Weights of a small GPT-style language model, trained from scratch on English Wikipedia: 10 layers, MLP 832 SwiGLU.
MLP neurons of a small language model. Each row is named by its layer, matrix (gate and up: input weights; down: output weights) and neuron, and shows model dimensions 128-319. Each number is 128 + 24 x the weight over its row's rms, rounded and kept within 0 to 255. Numbers have three digits each. A neuron's up and down rows have the sign that makes its largest values positive.
After each neuron's rows, "raises" lists the tokens whose logits its output raises most directly, leaving later layers aside.

L7.gate126:194106131122124127136109151123135140141132131068143110107143080115053115150103120136163148146162170126167119127100137098135092153117199137141112115121133119089085120099121115170182131124160088112103149136136141090128147151167140134101133126117139129086167118135113156151168112117109137149141126132154116134154130125141130185105103106116122122115107142134161135115124161111161124150119126105122161159088137161150129113130109185136136122088129120132185105153117144117083105140170061117136120133159123123124152142082086120179154125138161094097122141100114169172098123146119144143
L7.up126:118120127122150094119130121132121150146126134089138138126126093116074141151108101147152119138146168139143137161133114091186120125088161155111131155146144141118104113097155112122147137131109128177111142076154128088125117162149154135128086079112154132136125158086067138147129137105195145150139122147134110159131132104148117143135094093124124131121118147101151111145119116105161118162128130148107137156114123130129110116070144187132138164114139127091136119139140106167106120126147103068147102140129103127153122108135144115157157142155131101079062084130096198122117139111151145162
L7.down126:083127123132113147130129136129136141105110116169114154155125169143165152098148157126121126116080070116113130109123124146112146133140134095141136132141093121156130136157125161079115117144119130111143101137128149140128112105092095096160131141124124146145094112155159117107089124130095127090131128093132149123118122133129128083154166181163142132131158113138119145131121112127101129094140096125159114099163113116109128129170145084122098117166093132155107165121115144144179147127082185178115136109098151154138118134141141133068090133119107144162193147154173052085142109150128091084
raises: " was", " were", " is", " has", " remained"

L7.gate675:119124119125118142101116121106120064163156138116104095167122136141129157145124075093126161093104121113136158175144106120145131105113148105150157173130169124134111152134139121138117154075102154161090103153106078120117096144114114161139116097126138110135112122116093101149136108168109094145160094118102094110159148125107084111094125148147133131115132152165136120117107150120190115157097116122169131130129156118134175127121132138080107150163094121148098132117131135128124128116129093134128139165105133102152202089132087135129140122111123101128092170172142143090118149153145081133
L7.up675:127122169149119145108077125118145113130087120114169106128143197074097107119106133127121107116147113117129167125161132134151134156129138119130100124135135139165121147072114127127114162090168074112123135129169114142130173144091124077138116116105133143124150107157097117118094131148154141150096080124096104104110155118191124155116154170133119141117107155120147125147130139152140136109130122112099126122137176103149157140131125130124136165134113122133108121169151097095131096175136129124128150186072128101121128092123083148109124106059168143138132124142141139104126108115150151132
L7.down675:129128131132075142147189140135109133110146078123120143189130162079127073161085135141117071124165108132173124127140129137146105156175144139125119140120147156091095110092142150135131127167135132159149140128109138119140109117121117112115141140162129137132125065103112160093147164116163159152101125094101127138172186126174142120159136125153137103125158126073114115111114103157111135127143149142096088116121114136150165105144092096167122147125153136106123098135117117146108128142127119142106143120162113113132134101145122128146128107134128118080177157144161131103079119160103136092
raises: "ective", "ining", "ecting", "ling", "ination"

L7.gate642:149122142118114116118103110095119078110157170119130146124135114143117085179115144135134115140156112133138105146109151130145135098143195109201111144069122122115108141108117143117121129142101139161152161163129108120105123130163130157115038207111115087137127154144119111141129124121139108122145097103109172141089130135115135116125105186111113112131110093125143092111139152106137132129175148114141111113105130081155093127131148106155141123105146075086171091068156145124116122093142172149110148128171129111135150139164114116114125127129128097136126130066106112122112147130109094128
L7.up642:138147120121133102135194108112119147117130120128168136138135130121113098109137125094109134114100121133092106114054066164101115146114194101134129178111156109111157116144119157163087110121127170153123143117164142092125121171152201149128110141156112136121107123150137117155109140150109084122115087142173131118155116130118095153117137121141158124128134146095097133120131140110128093100111138125145154101182147170132119142142142122120098130153106110126145140133145113139125148125123139088112148126161135129073111154155139091121168126146077157084101140110113133157087125130117098111
L7.down642:116105072089128152086129114116080110111127113138122119121133145131127118092135138094137148156116097091107146137091103114080139165105178128165114151162109088134145095150124110120147121120125119123136107148137156123168088092124152108173136122147146141181115128144126103075135151102101129127111132123155169160120151128157076150129142116150112173149103093128104120149108175116134122136110140114133115099099094126059155170118129125158167125134147115097123133139159132159129147128148123113089140134131119159117117076092157121163139135119125124144088145144119161127114158100103169140
raises: "iers", "ive", "down", "ings", "ives"

L7.gate770:102115129169141154096119086122091116140146090139119131137090098134168158109130126120103140145079090116130134155123108134138119106123146092128149138117095139168079126154116158117099104132137145132157096128128126123121091067141103113154140085064163164138108162110144131137093107144125119075141113124102124130117132117154111090138095139130143123099111132143153124114103086140144152097144125110112130141136146125076117139156126121109117101147106160118136168137148111126166122127145134160139097136150147151117144157164129117087114184123103134143151146161147079139175105094126083090
L7.up770:144131118100128116149139108127096114134123125075148113128132122107117124150139113161140102163132123164117129146105126136148080125122079106113138129065120119118106124118096107163143126136118123133116168117127074046124151118134116151129122126149143131104182125113079153132194136142127120111133148149161150126131121126139111197132108095114159128141104117148110129122152145143141114158099150140133171148128174138119118133112098133176129116056140127130141108172114096109088125148146066113146137116146162078086154132110136106152154121111134127132120194125141122141144121118111109119
L7.down770:092122122143129121141070142148123144105118113166104161139138143165150159110126131124115135101095101118125144091125103153144150123136160079138133113161100117141108150148104167104120128162149152143166113120111167153140133093123109110143143132138134120136147141152143149118104095124080161080153111093151145148113144134119138095134167144145133124157128125139109134165102112132107145094139087120138107129151085114125152137160128089111112125148098128151104158101120146115165155116079169187133118109105134155121127140154126124071115128098115157148159146126167089107164112131117109103
raises: " was", " is", " were", " has", " are"

L6.gate35:112145112154132154194094119140115138160133108159105101079103139087106146127128184118147134109123120139155149178129150137114129155137106151104107126099149124140152104092111134153121129090134109149087138147089175114128143118150084138105096109109134166167109165137175127166132131168095136123153113109110105096134126108106124091160157150109134109137132125113114113120059150109133151149125116133124131155135113136174175147129123102156161136139095148166109130066142137088157106146137132126132107138118104112133126138161126165094129099140163114121151124150099105103138133165130143136
L6.up35:111093132130134136159130151047164127155096114200043155132148091123120075130141136129104138092147104164108153131115126091122173150137118149107132108070135147118159143124160156119153179161109115149080121168088109113120128118160143102129097103152120191099117090141144103109149114107085136149139099129137151130149137097136167097146164130127126184145137105086126151130131133116102122156088129140144131176121103138130137103160150107126108124111104118157142113107135105122132116158102102135128132150103092172141127113134141123146133118128110126120105110136125197119138120141114124144
L6.down35:130100166110130133128176106120128097134080145132098113142144088176115131129137093126169123109130107163122137125137112159142152141131058130155172136128125159106104111146123156115138140192175145146098152147173162150128166139124124119146133119142112067101127118143112151114100140090112078119105118151138106112111098165193162136115139141126102160129111142132099179153106111103088127180085133111102122133077115112103113111146133157114085109104166137119109169157108096141130128153137126137090070085136109192142139087124153095098134132121167158095113114110132139109152127129124120167
raises: "arily", " possible", "oir", "ually", " proper"

L3.gate411:130161114162108162145140155164115159149133123125144139118119160118166116118117128094170138129093071092124129137128119124115139134122123114136090136133144133139114132138124105174154092134129153103077134145115095177144158122147109132131081130090083139124118126116115124186132159124114140141123075180140127125113116107095101120103123132155096110135087167096135113157138114118115121150085135113114131095150152127097160123136116177139133167136097113107131172146129157200120095157153171119106150169117130087105101078136093144124130111115146154145160138130150125128145117115161137116
L3.up411:124141139167149106119175184134123117114170167151178127141163154124127133114121108096156152111140149093150134112137149094076139181100152121172132126121165121119093111117115135138135161169108159122119083150119138149157142134128171101127105132133099171136112123102121118119144147135148153165095154174121100105114107125094143114097105088126108158132117104134118156154153112149090150126148089122119136108142174080124130158163098126146121157123101128107121141126132093172130113140135139150150173155127140190108142162158122105154154125133143154132134136096127170137136122141160125162
L3.down411:118103152104107123102117154146129121094172117139135142107200119112108140096137102129161135127135165152136164088140104112102200112140110141145126135136124150129077135137129160112172131111168136095156142111096108125157146183120151113124140094151142114160147149108120097106109098117125143140116139153129153130110125102084132142123093106103110143131178111167163188108127156146104149116144128085113136140136174128153125141163123141113154125151113119103152144176129090106154116147163128154145154124127112166136144176136105138172134141157162111132097107120100157145132130209122135148
raises: " their", " another", " a", " its", " from"

L3.gate804:129088169139116111212104126136126146124204102152155115113123115117141119096147143137124115140125136105111126135151099151104110111133122117124117125119131179158135086151064095119118095109138137158128117126106131169096090144132083125156150101145162141064132126087125120122123122148108123129159124149107153145133135114121126146144157142087119139155154105135134115119120155113123094138158087121120127127085122156101136148081086140108139143125151092122116140117117121131137118115112107109139122097130127095108163161113099124165136149162150124139112167161120128113149135105118178103
L3.up804:122111148087150141126073108148099147144092098080135153106129123123131131142122121150122149139118110135130153112138144119117146130110154110145131142121109106136113141101084103141096142140172113097101140149130132143137134127128102089138133152115153108105097105107151141155117148136193146113142143100153097175120118155111142117140128113090128107095109129123106133136133142145091113173118109109133139164101130129106145125144149140094155156109155120113123123140101149127136117140107155140115130108128100116106107105081166113150149105142134153175128146156152148106168160129173109167
L3.down804:103144104148142143083135110148129149099093121125100116091149106126111150113117126149108107131132159137112144123109145138115129114123090119164116122124114155130098132135125101148067114114169116108124128092134088140148130127123130080132133137128118091136092132144149150124128143131162101178161145128138132146109108147129120129110150133105170083098149085103090103145148086110137129161116142108130117119133110140103127145143139126124141190139179094106132108147161139134140147132148150118116120117149125140082114131103175157122088116078087149127142119122083140137116100128187124146
raises: "era", "arian", "itions", "iences", "eration"

L7.gate402:142137072099132106126123132151122078179139157128153141081145132151150133137128164123147126124127138130155141135133081096112111139112145149117126116120138109081135117162124108117105128084149112154106101114141103108141145130069157094136094139139155124091120111129117129123160116170133180112174097110117122143138129152119121168112132101085136145128134085112085137166092128137159123126125137161113117142096116128109105108147149122110139157170153115136101133118146144143100187123102154133150127103130113141157106119158135161155145137165145086125109156144126110105111100098134095107
L7.up402:128132098107121125124126145121153107141086130151125082112145125104083102153110122137099142112158134125131126117133096104119134181149104122110122137083143138131163161145087127132147124148130144156114137105158145162130129138179150126098145111163124099102118183165123073103096119125065129112109096129158154143098145154098113129132063144128081122135153131121171120139124060096149128113110125125130149076115133106126143104133158149123171146149120153119130173118117115117125111158107167088113163142138098146154057134092162127141134106115116118098087123092139125143088149091171142153
L7.down402:123160157097129146079104129163075100133127124133089124080127114132111146128143147109158135139165132123145108122124155096130152169134067126139132090123152142121111049151136140182165131089172178137131102081146121083143142140110061151132097123124089081110131156129143113128108146080131168133164128100083093132129144143131130142141080107122119150111097137116144099126146120129119106119138147171110115132111120101144147140137104143131110143119145058130131170115099132111148122103123168101139089112117122155113107107141126113122129106143133106111100170138128156146153132087150157110
raises: "ished", "ington", "arily", "ual", "ually"

L6.gate261:114110112136088143120156113152122132130141163155110120148137136152192155111095152111133125089119067102106140106114094110083160143084119169121136151131138130136138153141134147090103124166142119139132136161119134147119124104138108080102131137167157142142120112162109094134130164118140127106132116131144169107117142159162121078121158133148090109151121110117151119116100126112105187103127132118104123145149132108133157130110119109130116168147118135131099161108108109146148098133153152171095140137136129155123123081170140166098104099111083154139139109127164075127155132160149119152
L6.up261:127113120154124129097163144106167122129144120176146083127126147121129166111131159114131111144130150146128130146116091141112140127118140141137147099120173111209160107101162130129134107140130110152141101111095142118102113154156113111082123141131142156131142115153157154164168151086134117144139127149083149070110126123129129132131106099119131113092139139124160126111119185140103119140174153118114105167098146122115127141104107151132140155124119096100127144152117143157118142126183115103144172129141133097089116145102128126141112115115144145144083123115108174142168179091085120122
L6.down261:106102134093122160125146138173138106147160134087127125126135118148135135178151110129152145138106106113095148101124108116109143122084125150109120130128121119148126158109111162158134104093148104115174157106116087119128170107137133123092131125152133117166177131140090135122147158107129099126157099137129112140062151113142146123101138111129088145136132105129137140158125153125123172113114144096126124165122157110168169111111137142096149154099145105134144135092097169148122084152121142115139128095080130156170145101158118122165099108128113109140133064087113120161172170134155122151
raises: " him", " its", " their", " his", " them"

L7.gate539:092123133137122160130144127142117125156107169116134128110163152152103194156138121117104154106099101126095092113109105115115146120151090154164113129146175106137166150098120131100086132104112119158116103113150126127101115149158111147139124081123163137124131141101144121111111095110110154108120084123135111131122119132130137075112098152127115122095147116104155103180134111119115152121181094131114125148096116114126139134136153111080152145155119150117114140152152148081149123117155112131128140094133130133138128115108127163089067135142119115100103114093108108130149159150103147136
L7.up539:129100136100122123109144115148108114137108157127147142122158167133122115121144100114135111141141084120122131128142149183134116116170133117162120111101118145132122149122058110104129147161124154098146146121102068130130168117139114129108133126188128096157178096104165123084171145176129126158178156133149173107124091112091138153157132141109143125137128099133083137108127119129142147151110146152128168123113141140151138163146126111143114115105169101136106130110122150126145158148137079125150182112128129101110145139096153148099110115112127142166133156126131078152163109150085098092
L7.down539:118114118111103134108175161135110126154132141155108141138131154150090132135100104116085145124119125146137119101138123113094121144111178125126144121131121128146125111097126125134130139128115101143142110147137149137126115158179115139134137125142140150121140108142083150161075105086101123123111130120114098120129105143115131129160118131149104118125104129105149130183137153116128106130193113123155143176114109141132148180133168146167148117143119110137087114150132169084124110147128090118086100112145126173134087142133075132120104143102173077100150118134116130116127120149126153156
raises: " they", " it", " she", " he", " there"